Weights of a small transformer language model.
Architecture: learned positions, biases, tied embeddings.
Training: a variant of Muon for these matrices, 1360M tokens, 11269 steps.
MLP neurons of a small language model. Each row is named by its layer, matrix (up: input weights; down: output weights) and neuron, and shows model dimensions 208-303. Each number is 128 + 32 x the weight over its row's rms, rounded and kept within 0 to 255. Numbers have three digits each.
Before each neuron's rows, "fires on" lists the tokens most often at its 100 highest values on Wikipedia text that the model never trained on. A number after a token or word is its count.

fires on: "–" 19, "'s" 16, "1" 10, "0" 6, "2" 6, "m" 6
L4.up219:111160132097152104116132069098102094135158178112100160146180121078126120126067131123115142142155129174204204152126125162166104148097064164158057165103165114126132139157125131119116114126131149109069169122128170143134151117154148082111137220124111205105136114149156121129132107141138124122
L4.down219:116092153116168169032073126078092128161162117204135129113137059144128091061147177051103093103152092120181110098091166118101156161181172121117179129073149172139097182145126171166145092110063092179182145165188129133102093150150127111088134145148139130147132102142145155128112163128220088176

fires on: "| " 46, "\n" 26, "|---|---|---|---|---|---|---|" 4
L4.up1350:103099156138178125115108142126187092128078125169053142098113122133091157173106101137173135149146094108144135120092131124085171152116197089113160140131068203131078136087116125175190142133134119132090176123146121152163115111094074102134130162104151147145146116125168089139138022096155129139
L4.down1350:077092145144111176116139156104114137115141094082129085177161079081102119067097128149133171048143073096150072096159118171237095117129119127163126149115121133136096150106163086130133170170115209148093102136169130178190170102157173133096141125175113069103120122108140133122165139090118148126

fires on: " (" 51, "-" 45
L4.up35:133102168146145175113065170162161106116170128135067151151098107121103128143166110136167158134129169149143121100173108171160173144182123216117184123117210134118084113104080187119201102144060155128156177186196151079142129130098144105103091112101134136149191118103136083116106138099125114108
L4.down35:183186224124126124115130173082125086116207095175114123123092089130126118181147139200154145159131132103186099125101124087135118157152096106098166148131167120147087154133151188111131128135127151209155182167145103121108126163077194135065125166125107126129120099148115149113161107084136099098

fires on: " |" 16, ";" 15, "p |" 9, "," 8, ")," 6, " | " 5
L4.up718:153187149071114132152146146161076104150155125158158165154163117126106130120094123137078125088157150129098137124157118133165184116156150159079151123140131112132100142093205222151143113171181116130142118097077057141101138095097110156126100079128159096132145108094141083138172028132176138161
L4.down718:114136121090170098169140129128127118060044136190146119121157166114130108112133106201102095134171142157087100126130117165176094162087210141071120163067118167192141102070157170107162224122130127163120111156111074168143121114106114094148154119149119105180143151113145123158110129100141124148

fires on: "s" 22, "; " 9, "le" 7, "en" 6, "o" 6
L4.up1138:182189154074158098134098177108156118125170100190071136163118123151059124109141116093152151134146120140176159111127152104111049174156110079183112166148107088109104120108138190126151149154163121147132092128122104179123195162101135139154143148066104121137132163099143107195094109145121119105
L4.down1138:128140084117164092100172173172142133164096131157123113084082140127169101140174144071117170124148147151090150148074141172158101183148127157104141113159144086162100094145142074182106155104172148124139071116050116106063115084063131119134173071094157169113100114119154138131086093181113160104

fires on: " was" 31, " (" 22, "s" 10, "," 10, " as" 8, ")" 4
L4.up1356:132149144109048141105106091132142138139095152116094204152116131148169155188159128150154126073151219145182132155154150106145208136151135105106138133099096153064074091157130111113147154174086138138143095145159127085122103130118170208138164138056125132149183051143208102097096127159111158196
L4.down1356:107139117119120163130099156118106157133187166103088172120113049079110141209152134160130150096098156211091113114161113131125108137111177088098085181090174110179093066111101122146125146169076114140148127149098133116136130142112161108168103163132126126117165166163151088160118164106078124136

fires on: "2" 45, "1" 15, "00" 6, "===" 4
L4.up1684:125059085145150215075147115170124140131085126108140115139171158165090102132163093171110144119134121052117131163120197115143107126179133137094125077176120087122093112094144137128140148081141081205149130074136119144158090129108134128124167100061106118117128117123146152122140000194181156140
L4.down1684:105134164139146095092137129128059067138131181114089112120159103114092095143135130118125099203064131144128077205141148111142163064151079155137122124138109119117100079101119177206129182140158144175150104137114160206112110137112148127119108164148156136086130162128157127096136124084105108149

fires on: "1" 55, "." 15, "0" 8, "2" 4
L4.up1137:179182087120084076109113129116082069111152133106171174079079172197117181153219062085111136144049117117100152049112146144110107130145155187072123113091103186106152154101136164132132178118105112099104131080173126158125103082110191122171136149115118175169146156102061143121100081100108127133
L4.down1137:111153147146128105155137101137085203152215153114159140152118103164090128085159111066096148130116088086119125166119103085042117080183154109129135055051159077127137182175115107157098141152159124132116150074139117135112066091147157118116139096151158154091057113117135093121069134161159103139

fires on: " P" 25, " | " 11, " M" 6, "ri" 6, "r" 4
L4.up163:103086152072117110056151117142174083084148086124120132111104072126076116180200126122110148066137102125147170124124129083168117081153119101168106068120185157167094065078078127104122098087111149160192108159143064159164078066155075126125106112110130063143122196151120127132147084145119106140
L4.down163:111151085117082118113139156165096173110131070120150177116162114131180189163114090111098139094112127152163139160089105216159113148216131137149149076154147138139076159157120127132095040149098090152132199113111120176116169083108090165182178088136081077152091115104096175150151147103163094161

fires on: "2" 17, "| " 11, " both" 9, " either" 6, "oc" 5, "27" 4
L4.up307:105150118185102057177099137087189135089058078138120150157110180146119162155094127116142128197085051093109143127160157119137139133154137124112149098106142132116136164098109124104165167090099078115158074134154137133100150154115067096136055159132128151115124115120121111126133123094154162100
L4.down307:162078120191132148118091104159088069166133085112180154147124175095098117091091137136158145093161179129160098115115105052190114153133092146191187133084153092033109166134169101085113106104151100094148095068201126147131097104118126115114166117122129145176142177090150137119166154159105135179

fires on: "." 29, "," 21, "2" 6, " " 4, " one" 4
L4.up1419:125140108060146147106094111093151137113125145094142102137150142110110165134131074120170106105169133145104151146142137164023120118135131118164115180123136113113120130111128160113125103160142103141096084143163140141090126130125131154166160121107157111137131098096123154071060125190141177169
L4.down1419:140043086130133180099073116169136078140111110089142140156158173141120094112115110066114137058146079100097139132185130219128091160159031122145120071136114109120138150153133147116117165153085196002078122092131159141119117130175088166203151111115163119103081106117076070063146111148173141143

fires on: "2" 37, "1" 26, " This" 7
L4.up221:155144129134167091139102088173118099160144060171160138117141176117121140110121086156064167111118174163134118117072162099137103209107085182090118110090153100094138115165095148097123118150120108098117064176130151101139125118153102134138063142113134131108142164177101161137107141186189086057
L4.down221:130179161129126090124142102109136180094189109055109117137126100162128080096095094129143102138178111072109123109130113158094148104150060139132096136168132115129124132088159177168164060094153108153201187113194110157163156151132168136159163075110115141096096100077098108136081074130180132092

fires on: "2" 18, "1" 14, ", a" 10, ", an" 5, " an" 4
L4.up1714:174122099075127174119125166147150063131111071075156094127110164181140126140155130065123149186110119114141191152134087142168101104093149141136154113117052118099134086140142049122168161146122106129102132097173164113100093133168112162128121188100187116159102115130127160102108079131150150175
L4.down1714:073109158164126156159163107195160179126159132064140151208131134116127133098176179116133099070130112144129146130160158085149123176156052127180203101100158099100071089078105141110167123127155219098162151159161130138113184205100103096084138146135118145161143080095112152124099130075120096075

fires on: "2" 20, "1" 15, "m" 7, "i" 5, "g" 4, "15" 4
L4.up1579:128169131121186098132073100132144151137086140132032111159103135106180089149127104098114101119154105112124134079115144115165171142134175166080109147120074078139089136184139151110136115137138142111037103136155083134154121171179101096159040119131125158125083099141131109156058109162101115126
L4.down1579:162121125110159159078113167152108075056100177135103117118145057150125136177117118111129145097044115116115117167151157156100116093124124083094129154093119123115124137101162108143109157133221140124146152124118114139103102119140168081071168152125148081117111143079113132110150099099097174121

fires on: "–" 70, "2" 14, "1" 13
L4.up768:155080201083097110165111158125113152169130153065093139080145137060115156174102069085125106120145167108149151143059102103108115099106087082182161166167089090119121092120099137113086122101162163170120136144109125178129113085140141081084111114089111140152093152121163129132140113153160116098
L4.down768:110110130200177156123105122097074100112117151092166148154069114136120060177150143142125131154049128112122099154119160186078115116111098150145067124132128075102080125093082105083111168098137123115125126167164075097107171111138131077061141124165118120139149128159130127165106107120138131150

fires on: "2" 28, "1" 18, " on " 6
L4.up266:172144154164193134092082106103139116151111085145160160108124121154131154136159142123145191075089114105079136115122135136128120100136101129111102144107072064163096160120150062087122161055130130072129143137158173125167154100100169076129123079133132049108087131119138121135113125116060158117
L4.down266:095100133137112132138128180122138145098070143153108169182099174181125103124105039122115162148115128118137107118137174104087193123135055179127132137073164118100109084152141149106068131081134129158123135057149160177120068147088121100134072159190132175142130187108088138133164147116170155161

fires on: "-" 25, "–" 19, " | " 19, "; " 4, " to " 4
L4.up1668:128165168133145073061131139098213198109188085118084112101150087145174139053127093175141136156150207163135135092126082094133149151134156101180130188088102149107094145128117128130193137128120142120138165125105098150186166119146196179106237156209139124121169152095132137173123104129179094056
L4.down1668:172071056128100112160124134141134120112094137131176142079093094127135150156125152116152122125093124089144170129123071149065163159123029120140151132117125121112084120167103104181131148134134102107129157176143134140200147150108112094140096166091151178139132148203120133072073187106147129152

fires on: "; " 32, "1" 26, " | " 10
L4.up1798:114102221067160182093091074094117137133075087177117156146109117107134107139118123171123087103127159113063153123133150122139098095118106034153119179102123107126101119082071092139104119142085083173135187184104075130146161149127076176144119081037112121125091147128154101106127145135161090053
L4.down1798:102112100131150091129143162146116055122111127117156195181142089094123113154111116128110197096050129174140083214171125112045133122109213124100125081140169089179164125140143088169156156129123168180097121049087109156056153106154167092167112153085087119104166125140147107173146093123087160206

fires on: "1" 41, "2" 25, " A" 4
L4.up1830:166185139079074178077131147160139111097132170133100104146163200128090170073173131117082172109104177122090085130108163168156139136141053115101105147134070101098111116160185101121147145105131099054155242108127115044117200131114099120131130068034151126161144105128103136105135098098154125125
L4.down1830:145164128078143204132151103126141106163099162110131200124085104162194099114119193148138138070132130110140153153227144105148145144162189085125169109111233157166146167146101152161138091142192082162125150109130143140069114118091152104114124180165167137099119129148110177078136118086111127157

fires on: "–" 39, "-" 11, "." 10, "," 7
L4.up520:123226119069132122117130161064096173148124175116127135123136112101144144120114119185162097124126138162090166171100073072107121143128148131095093127126176155113144127094122136125072134124141188137129087127098119092080120139086143124125133160089125193147164121077176105134075044107115130101
L4.down520:136122164161176113139119163156109121102077084166121127108090131116123155089093132123201150125173074155111136096131181111126141114091069077081142170129131082101149118183183105146065103167130161069145141126162136135132099154154130189121132151099102122156110157117157115145134145184089065153

fires on: " of" 14, " st" 12, "'s" 12, " St" 11, " f" 8, "-" 7
L4.up899:127149178162112154085118065145173044126080115160085161112132116129114109158114095120135120115113120124134103124136120180125093103102107167077086147149111142099103142150135150158102083130061136100112198129123156112106132149144147113100106149139070154149142114145106163127110128123167096131
L4.down899:173108159096099155167074117117126175108125144167199111117141170198078136120098125157073153085131159161142110160155135044087166089106158121145131139122093144090165141159135135151133091196123150131152130084135130087143116158125141144107159107092178193113093132158157135102133159120131128146

fires on: "0" 21, " | " 10, " |" 9, "-" 7, "3" 6
L4.up57:116210099120067086107139122139155098133103163090136097133119135132147103097134109135084118148152145152085071132155120117111152207154130184161146054159146177134143118092158161131155129178109151083118121156164142110149122133148128140029147143141128127091093152123089140124179098121140142095
L4.down57:098162085126199191135070109219112122149106161137135119109182114117112123083110107169148180083138143122177064138071112138137141176149146152127102102134134111149131136187124127117180153152162144108120174115120114097155153111125122055118149121144080136184115104177118176125108126168132093097

fires on: "-" 42, "==" 4, "====" 4
L4.up147:170178148108093144083124129125098118115151122098187144130114140168204154094202117119127131115112136090124104120061148125119131144190092173087099147132181101111102072175118152175172136132091151155154122158154148116153111086155082116117121084108097110169112159100124087098180117111184109120
L4.down147:120136092156114137119113127162188128077114126106116103124193132137113162125081182225102103155159161174118105151179174123096130135116122106072094191114110188117148097153100173137125107136162041127112075159103071122179103152174137179174077090104093157128139075142122113142157145148153162126

fires on: "m" 17, "1" 15, "b" 15, "g" 8, "v" 5
L4.up1873:128123175120160060127148157194142121146147136106177164103123125153138135215110085204117093093147150124102180110146156127131186138110064113131126143149182158123140088169087154117120148156116099176156084089169095123082124154180086117108169072156132121126087146164113165144132129129140125123
L4.down1873:137108200101144146132129149145118147085129152154174077133160128162134108170095130132110135092117125140145177119132205157168104151172074127091139082149137073125105110125098184147143105095110111117135056128214079082130133112095153129123116095044128164103076110097154148120114073114185140163

fires on: "2" 54, "1" 18, "\n" 7
L4.up2085:148148113121166134140084148178140120171134147148100168085125150116102130168104144121095124135123132093112103116136126155099126127112100112089135107135118170107179094104151166111116176140180103073178132113141128126105099115102158150131129170129080118156158095127116100160145126120090135130
L4.down2085:124133099173101154135098079132090139130153101167164148107154150178093131131158162133125086111140159111158096118178124084133144135168090137169131151083099120097106065102111126118187099141127097120111078100147117168149156144097086167135106140135122123123121135127151145191169147137167159169

fires on: "1" 41, "2" 35
L4.up460:183135114092151090109101110187076144124060159142093159060088110125116128098157089124092105135131186136141170084092194050096083154131122155176107115134140130115146119104122127128141144116140066161124129134166109148108115149165109103126144158116177151162085163170187137091163135173136082165
L4.down460:070135098144171114124147120164117112141150079063117156136093091107122115187161116102097197135124100159114168117106117100128148144134104126111120139144089129084150134105206115134083097093103117118117141091147010138105157083144087083136108186145122123166185184106063125118105119094124137175

fires on: "at" 19, "t" 18, "ant" 11, "mat" 10, " Mat" 6, "met" 5
L4.up1982:124161093162104145129083176173155150082078172104099082109085121124134151111136163174143099074181130125107178099154144129129108166147113137164139080085122113029069118171140202132167062224163123157132087176153125136127155093173111132144091105145162063128148127066076084144115120172101143112
L4.down1982:144122167155152157094148113157121078094125069148113131101116134117130124135156102113152144063101080124113162158184111133106127083201068110140125104090101100154040153129122127127071177121192071164151134123113124189094133089119107134121131144100154082091111171200142128159125113083116185081